Weights of a small transformer language model.
Size: 9 layers, width 512.
Training: a variant of Muon for these matrices, 2072M tokens.
MLP neurons of a small language model. Each row is named by its layer, matrix (gate and up: input weights; down: output weights) and neuron, and shows model dimensions 144-271. Each number is 128 + 32 x the weight over its row's rms, rounded and kept within 0 to 255. Numbers have three digits each. A neuron's up and down rows have the sign that makes its largest values positive.
After each neuron's rows, "fires on" lists the tokens most often at its 100 highest values on Wikipedia text that the model never trained on.

L4.gate861:145104073149134150186122128138146075164135093075146143141131083149123111167109115093086159143141123153143207137223097132093165119144129178135140111129144067075144094207114140115159108117162105122139143155138148132147074102162190137132149136126122150122193135086150152126078097079177096139122158172117139137155145151132163088113159150098151107116076158099140171126123137100126163135114
L4.up861:126133176125127121106159117179102166182078137099111135100079119161193177091134079078117152218149108140083130133141138083201125115139127124121150117149126093182173157162126050136128098135198111129136085159132156112148114137111091067153116169137112112084149174094117157134136100079162136146140154109117133131099112103154171092112146090128093089101102140096151153108135112158132093215090
L4.down861:125097155122167102157107074157123154116073114070106192067091085180149131110111065145115172154075045174152114112124126072120108143088143095083159094087166105173126129082149192105094132119156059109152131153106109122112144194139113151102172081102178159131112156090128070161162158114158166120131066144140142181139118087119143101130107152141143135133105126141110086097097139077157130175122
fires on: " It", " which", " it", " what", " and", " that"

L5.gate179:046144138121147083135090129064123097072163131123089120144102076126180124094077117076129178146094112156094191139237147054085118159120188123084135129155136172097113197081093187199183089099162098091138133115112102108154126230208141126119094179155130143169150123141127069132166111164103102166131141155173144120180113150087109167152131157173116162101123102131103101137165074112131127133094
L5.up179:133167094153135139151140060150117139120152124190122123133205106178153155111108138114195127093104115153107179142094074136078091156114189107137188093140128114119162163123152140105137130062097085178181097070103143148119095125118139128082147138146135135122117130180107121145118129088088152085137148163137182087169125101122137147146111145202139128099145157093189169093105185174179109113147
L5.down179:091115115168143117160118087074084112123142065193087143163134135171133132070116137103175104092083126156089112103122083103155073154150136113110153120153117081068087194124135153141184111134136080150130121129070133104129049123084133122070091160128094164117121090108118190181144097132109105136157122123173087093111085108123172129173075089088103160144160175125142146115098106114137177114114
fires on: " |", " rec", " bl", " Bl", " inf"

L4.gate510:193143197129144165210090120132093117170169195129057165153145130125143118143163129151146179175086128092132144133134043174165177146128140135148109156072120093140122088176177131113096065068150137121133140132114088108097097110149128122131200138075131160166091153155093094118149104089151137104113134139127102083135166136153094142117096062114159128113067139109103167110133147092109109139077
L4.up510:132085088154112142138183071131136077111127143090102123175094081088112093028131114137124069120180140058123150172133151120082183135112124175127159100138106166089109162164129158106115149115095117104152135102108075155128099093134161140155149093110146086053174184162095189145159148131097091111134121091123133194107129131096104084113149093084078148163177141097121102136130106118174134140143
L4.down510:123134111163151137109158080156048122104139085104081120127115077093111141086143068171132072129158175143129117151114156119119151091112120128089108127150107193097107131157145093133139102122117074103125176167106155156111105194176083117174165158112097105148138106083167121180132089137050144135091055161154179177052083106161099086140154145073036154085109078124156179127126104127151076138130
fires on: " |", " ", ";"

L4.gate92:170121149116147106084142116150155132110116112083090112148113142126122084173117129120132172142105164110102110105115137103120124145050140120183163120099171130089124066095130103163170120099122134134081128083089121145170109138141158143180092171144099122099152117135076115119176116141150094116168157155146134093160082133088154125153108087034143115103124086134120150144161127057178159132147
L4.up92:110095136164125098096077145137134171178158146147133122119112128163177094132139127112131080105147125192199086144093166048133156128114124136178174130144078100144173105127125133115075159079167153119142190091112142124122059148162099161162134139139106178165105139090116094127140082146152146114074081157108070133111090122147133177134163054178138093068096196134170178045101100119134131177152
L4.down92:226074123076108113111089098088134120119117114111141129185127137162093083137083081160097143108132169046090108159104115102140119172116147154122089173158161124129150067107066154140125117123147149076156086083157113108162168103158184151123102126084159137136114111142170146118141183164161118128155127107136125096101045098109148113158100091150125140129173137144136148096106168134088128125111
fires on: " \"", " ("

L4.gate512:118074125100187165122142157096106088169123145076102155125056177108196107132168139142157079141151087129090121163132091127194145160105170101178103095135159076145097097101148130119096134118124104077117110146070148177107105143162130153193139156103119145161145160131145090131153127105126103094122143076144144150175133069082152091128105135082137117098071165132085139137135106128172101153115
L4.up512:136153147115154145145172122126099144093132148146127085115139203107163134144120093155166121113087117125116127127131113122096157101115141125189136074147086154144062126134106124135129137147109087105120139146099109094103098089097184137116107152107096116093176123105129156191129118102141077171124125188131120120168171135152171087086137082107109117179132163119104075177105096178167160190092
L4.down512:116112114163085151153136101133098147151155087154160113113159153112231106119120098125105106139138082086082203166119136175138105094111142107131105111141130184099109137166131107119193080176188096166107129151108121128103072137162114185085063082161136098172123142119159179187121084083092119154132095138153125108093143124110135148167129083125119084166141174124125178115144096119117155112134
fires on: "2", "1", "0", " |", " ", "4"

L4.gate838:107103130154161148090183072142109129189110130051139114150192154093200104137146115126138131138120146130079111177136090115193102169101124084152100150170109172109048066085151157139075081134105114142074133116050119155124126095109149186115135144126112164070110078134205164130121111160131137136129097129131153204137148067170112137134087139053170110097064148157051099124177095140144117121113
L4.up838:173023120107129144091145050115120149072171144104133108158095120112156061098093130148142109162111134072108117127130118105115117074154109066157125132156079114146105114111100192124123098150143186118133187129077120096127151142107153115137128164108104172131094120158121137123127132113145177070157162143190164171112099099142086122129145087123158135131106121132102172151185124157152100119123
L4.down838:086135120147179192179124166143107113174124138086180123158130182116164125109150147086184177130129139133124114152129141130131090177130101118154150121157102093104123142119119138078123104102120196143158161063165151094066124120150159102089174095161155136161140160130078154133139085079166118112127152195167104165178175132094079144106146128125155093118132146181125167152113128140105140094155
fires on: " |", " ", ";", "2", "1", " for"

L5.gate1192:131113159147151122157123139102088075084154100022120104116140137110124065113139142156155199129110139120185096152129077108139126171108155170113045115138105151112134118130095157094129135129129124143167205059142148202116058186110138151122091149114135161062097151152084160104120085101117129143166113111113119162113128103109147129121141124114161146146108186083117130166118148100119086143134
L5.up1192:086187145137155105171139105117169164114086122089116080132136133118149131155091138169171142126098115082111122135148124126092122071155059131145125150119148139136109128163144106192152105126086134132120124193128153114157125103118116133191179221071135108100135104187169140129088161129172071136181080109171143189134127158095159120125133125168108137098103139139101117161112113106148108080129
L5.down1192:110104176107173120126092123087129175153063105104171151178123134142102158178174100107115116181139094107095160200197114101091136150160179138133122093155105110108126132141148086088094109088165160120089171166168157142104113148140140139070107156143085082085075137132145136142119103077142140165083116147114092127107157143096172134094100141157159171097151119102145121162113183108129104121164
fires on: "G", "0", " g", "4", "7", "1"

L4.gate883:195091146112117101119072163131126147151145111094181127117102137112197134119059114070095132186103161174209104132136124113124121095153101118144181128132134031129132161181173146118154080099147138141137157093167165145134145153218178164186097063106191159112163126116142083106140129164132133097180151116128129113106125123124151159157151140121101191097148157099132130082105127130128073167117
L4.up883:166120142145128102159111129137151067128118139159122134109159086047136149123113154113119071123071165148104115146107128112128106102165136176099112140101090086154163124136097126121081118149147108119125110155168164060137089133095180169142156149162121142145105126072145089123144132118135129134126104121105186121189143124157144170139084130141118089015194171117181146083093147175129145130163
L4.down883:147145132173109167139137165109202141149107125051119179078150169070155112192191166139099123212148132171130195161114137174126115193124125081078182133084086093178156153184124136101193129134134160109143187089119149109121128092142095150113122123101115135055134070121156066150065124141171134151170104141097110093124100157096142190132103115149085200118133147090145121147085131176161163169163
fires on: " ("

L5.gate930:114112159159153182160088195112134187144161117189170121144088165086103073133201123167058102135148158140088114141150107098158149097119159126179134109116115114159155118188082126135152090083136144138139120079155078119130157201128197108112188177154108150145082099114164085115128084172130198150152103105144144108135185149116139143121128148165200140140102124113188118130145102125139138118052
L5.up930:141167151150117156090143105099094144146150157138091105104124101137148139111133150136153068100099146148071107116140127115195114166085137109137130118149114075136105103148075126169132086130137157115137098202177161151167107119141089101159139089133146078080107049138088116148120076163136157133161091068184115144106133148167160119155117096158177122099100067089174147105117094155166085140037
L5.down930:136131178097149211145124123158159170091146107210154137100078143136098108153183138127130127134141150122114161094118096126193148116120098122122098123092172164152113147122113069135158118100132156114111139085152120166131104170143135066139161049130176116100139100116133101093079143174132178164117084084148149099152158118119129118100144114102095140111100147129169138134157183156134094143123
fires on: " St", "St", " st", "st", "-st"

L4.gate1176:089129110114152123163127153106138178177106029069082096170143148071108132122092148144097138111163127191122102101184069126119178142181139047154041098134123123137157119181077129131139140170131105148144166123080162160162193117124141161081132110144135173153133143148144105132124147105147183091126133097203199146147153185139075125094143110111124119118059085089119170147171113137159128113195
L4.up1176:095133124056132104079129119129081145122109151118103091109140146111121101133140162237115099090171119070083062160131162107088127129139125070091065143172102086106200129184106092102154158107133144095151094157114168137144140151115120158092103119142104129144167103142116082154186134157133066131154106130161131112206145112112137111117143098186199163115100087056128113160172093139141159170156
L4.down1176:092106121110090115140123127087116118112160060131081093177101090104148110108122194136169121160102149096114103115179141110087136160167123182123141157128226160128107084125111160141136091108131160142117112164100161113122096187127121175095108150197066108112126113122117117197135109141176145101079098139150139112134130110158155199139183120122184097090119208085145138090174076132103123132144
fires on: " |", " ", " •", " in"

L4.gate1024:158166163058125090078083119192076050127149203126122115157117113185090135137130118144100153085194137063174135143081082172111196148100145192134113138127161156102128158134199133160079159140133121107089140171107115113125099132188147081122101117183126125099108180141111095125086169086157093144108159091166070115093172129080139087145075100185112104094103107183130126129114082186084076117149
L4.up1024:133144143210164147165111143152116183122145041076083127084095126166143145129110147134108145067108134185191113173152078135108128134170121154139142156175093140140111134144108057071099188166078171146141142110150161133150150129130082173143134056109147159180127176158103128115141131125115165150109107109114138137143074091135105111143152139155130150135064114087160126122142094098165149106144
L4.down1024:100109120136074211159096136165169147145101213046140166117075150076144107103123156084119086069104123083133110161128139082158116150153120104141128038152112140111122119135081169136106133166118094111131129122124125090128150193121117147166152124104145122072122145133156130146163099129094159105144090113176167102090140109133155118125101107079084139150175144143128066141097101133164117148117
fires on: " |", ")", " was"

L4.gate368:106144176107100143090122148119071142144115139113218120131096166117079091082176170119078104132151136140085100133134153142143106142194159146131121151124039072164098170096117115170099119113077050082129130130150074176128116167132104115118172077159132157141170118143134096093120103119123100173114159105159164140146123180097088088132116128180138117099057149104173124119147100073131111073138
L4.up368:163136178154133089101097116154131173170171077185145081154143165109153141142137111078106123136169155175123168087148131113190118116138109126104140188126132133148072161121126173098106181099153144102101147118149107173115092171073152153110116103183135182150138163141129131100120141143140133103146072081137195109113158097166065106126132170132072098145136076142161153113160085141181130142111
L4.down368:133135121073098133075079113166058149113184181162145059147128152134140090115163120162112145080097164142138174103136118180183129108128111153135170138075117108139040136092141142118166110123156088155111134143109110106123108143060162095181142095153164135128170133093090102164095176150102147145112145026158172081138211149099079104085141133067151204168135143107092137139160142102143127088107
fires on: " St", " st", "st", ".", "St", " se"

L5.gate551:084173127131169160183151101143128185115206068147088068113176122121092174088126139129096109141142144157163090116149129110152117106081133076120124122145145123124132144055099085149163152147134141144141126140091077098135099055120141108071135147145143108128084123178108112117094137099163110122137159129150159162121133163051164141180118103110154117081143088104158108116176086169115091159140
L5.up551:159131060107145136093081183125066097132106092094120142112152070089105202114138211153114138085163090103165060214128121121123149180139172138191080111156115073141134116163138091090144090118133157127113143096113091081152134107193088188094121102145095107190130127129168115133110150127132099108107171109099125074146134151125096129137129125100132158107084113130159155102207085077146134142168
L5.down551:124185128097152165138106140095148171138154128103129165110078146138135124149120155117140127132151127112080101123127099135138127119152149126123077154160154120134175112177113185147170149119162089158140061103147121169127114140171122141130130071141127137097166190137177111077115119114107105117141110176116175085151171106120113117173090131122116139093121097140154110174176124171110103177110
fires on: " |", " by", " the", " from", "'s"

L4.gate88:142142103129116120107123119126149107090122083094100121130141163104106185189180081099141160181143122159186086128093141142116184139103097085179170158121097084094109148084119125180123133102176146132163150154123150098173127143161138147140081144177122136117153139090121080126181057130159068122157204203132099137134119080123136131208155122094168163053133110156071127067176156114176144149168
L4.up88:145118115145160178207173171123104140114099107128145115168146069104127108097113156124156135198093123097148122146142155097108131160062083115160078168111106098189176154158100118194122171087083156121146163107126154136106196107132172165128099133146164133124113100134123152141171140140135078088125143132174091108081085146174150153136119142085084114190122195163182177063119121191111177136150
L4.down88:133118150176087131102170091139174159170135111106139087157191083073155096133113154159113163174124088136140161120145163129168111110119117114106095136150154122117132175181126118135114173120093132148126095141176112093137155151088090140142116127115074207138138119148088140120146126181150142116152125094140085143116021086148164154117131076189121103183183181110131148142148132130134106174167
fires on: " ("

L4.gate1113:139158142102116148156109085200157141147083137090135119149065108159142118120158112163120113113087106108139129222109123153128174118160181152086077110093159127046139145082151081162136130233101091193134140161163097166161129190137235137114152142173096112146133138165115118144118134074110059117122105206130104190089127142062108116111110068165093141125100109014103160142115113135095124207146
L4.up1113:114121128102163172124115141213100112117133165131137093125123192144178116097112144118130147091117132120142093111130113120057196152131167176150092186134107136177108142065102118142141048075066184124144113127111253209119139125080106150095098070101170147174128112115156142057104127114101106119091105110165122088176170114146150124135126062156166094136142141087105095083122115133132102127127
L4.down1113:086104140113134139141197108139078146156114156143109168068122146127114095112078079184084129103126147120099129153168168097101108158112182144128067146144132120209124093135175168148140082178123153144173121105078136135122119116120095155108129113140225174163135118165139109146109188090098133105104149102157079198141125112129159086103175121106137132120169169110093128125073129141174135113157
fires on: " for", " For", " ", " |", "For"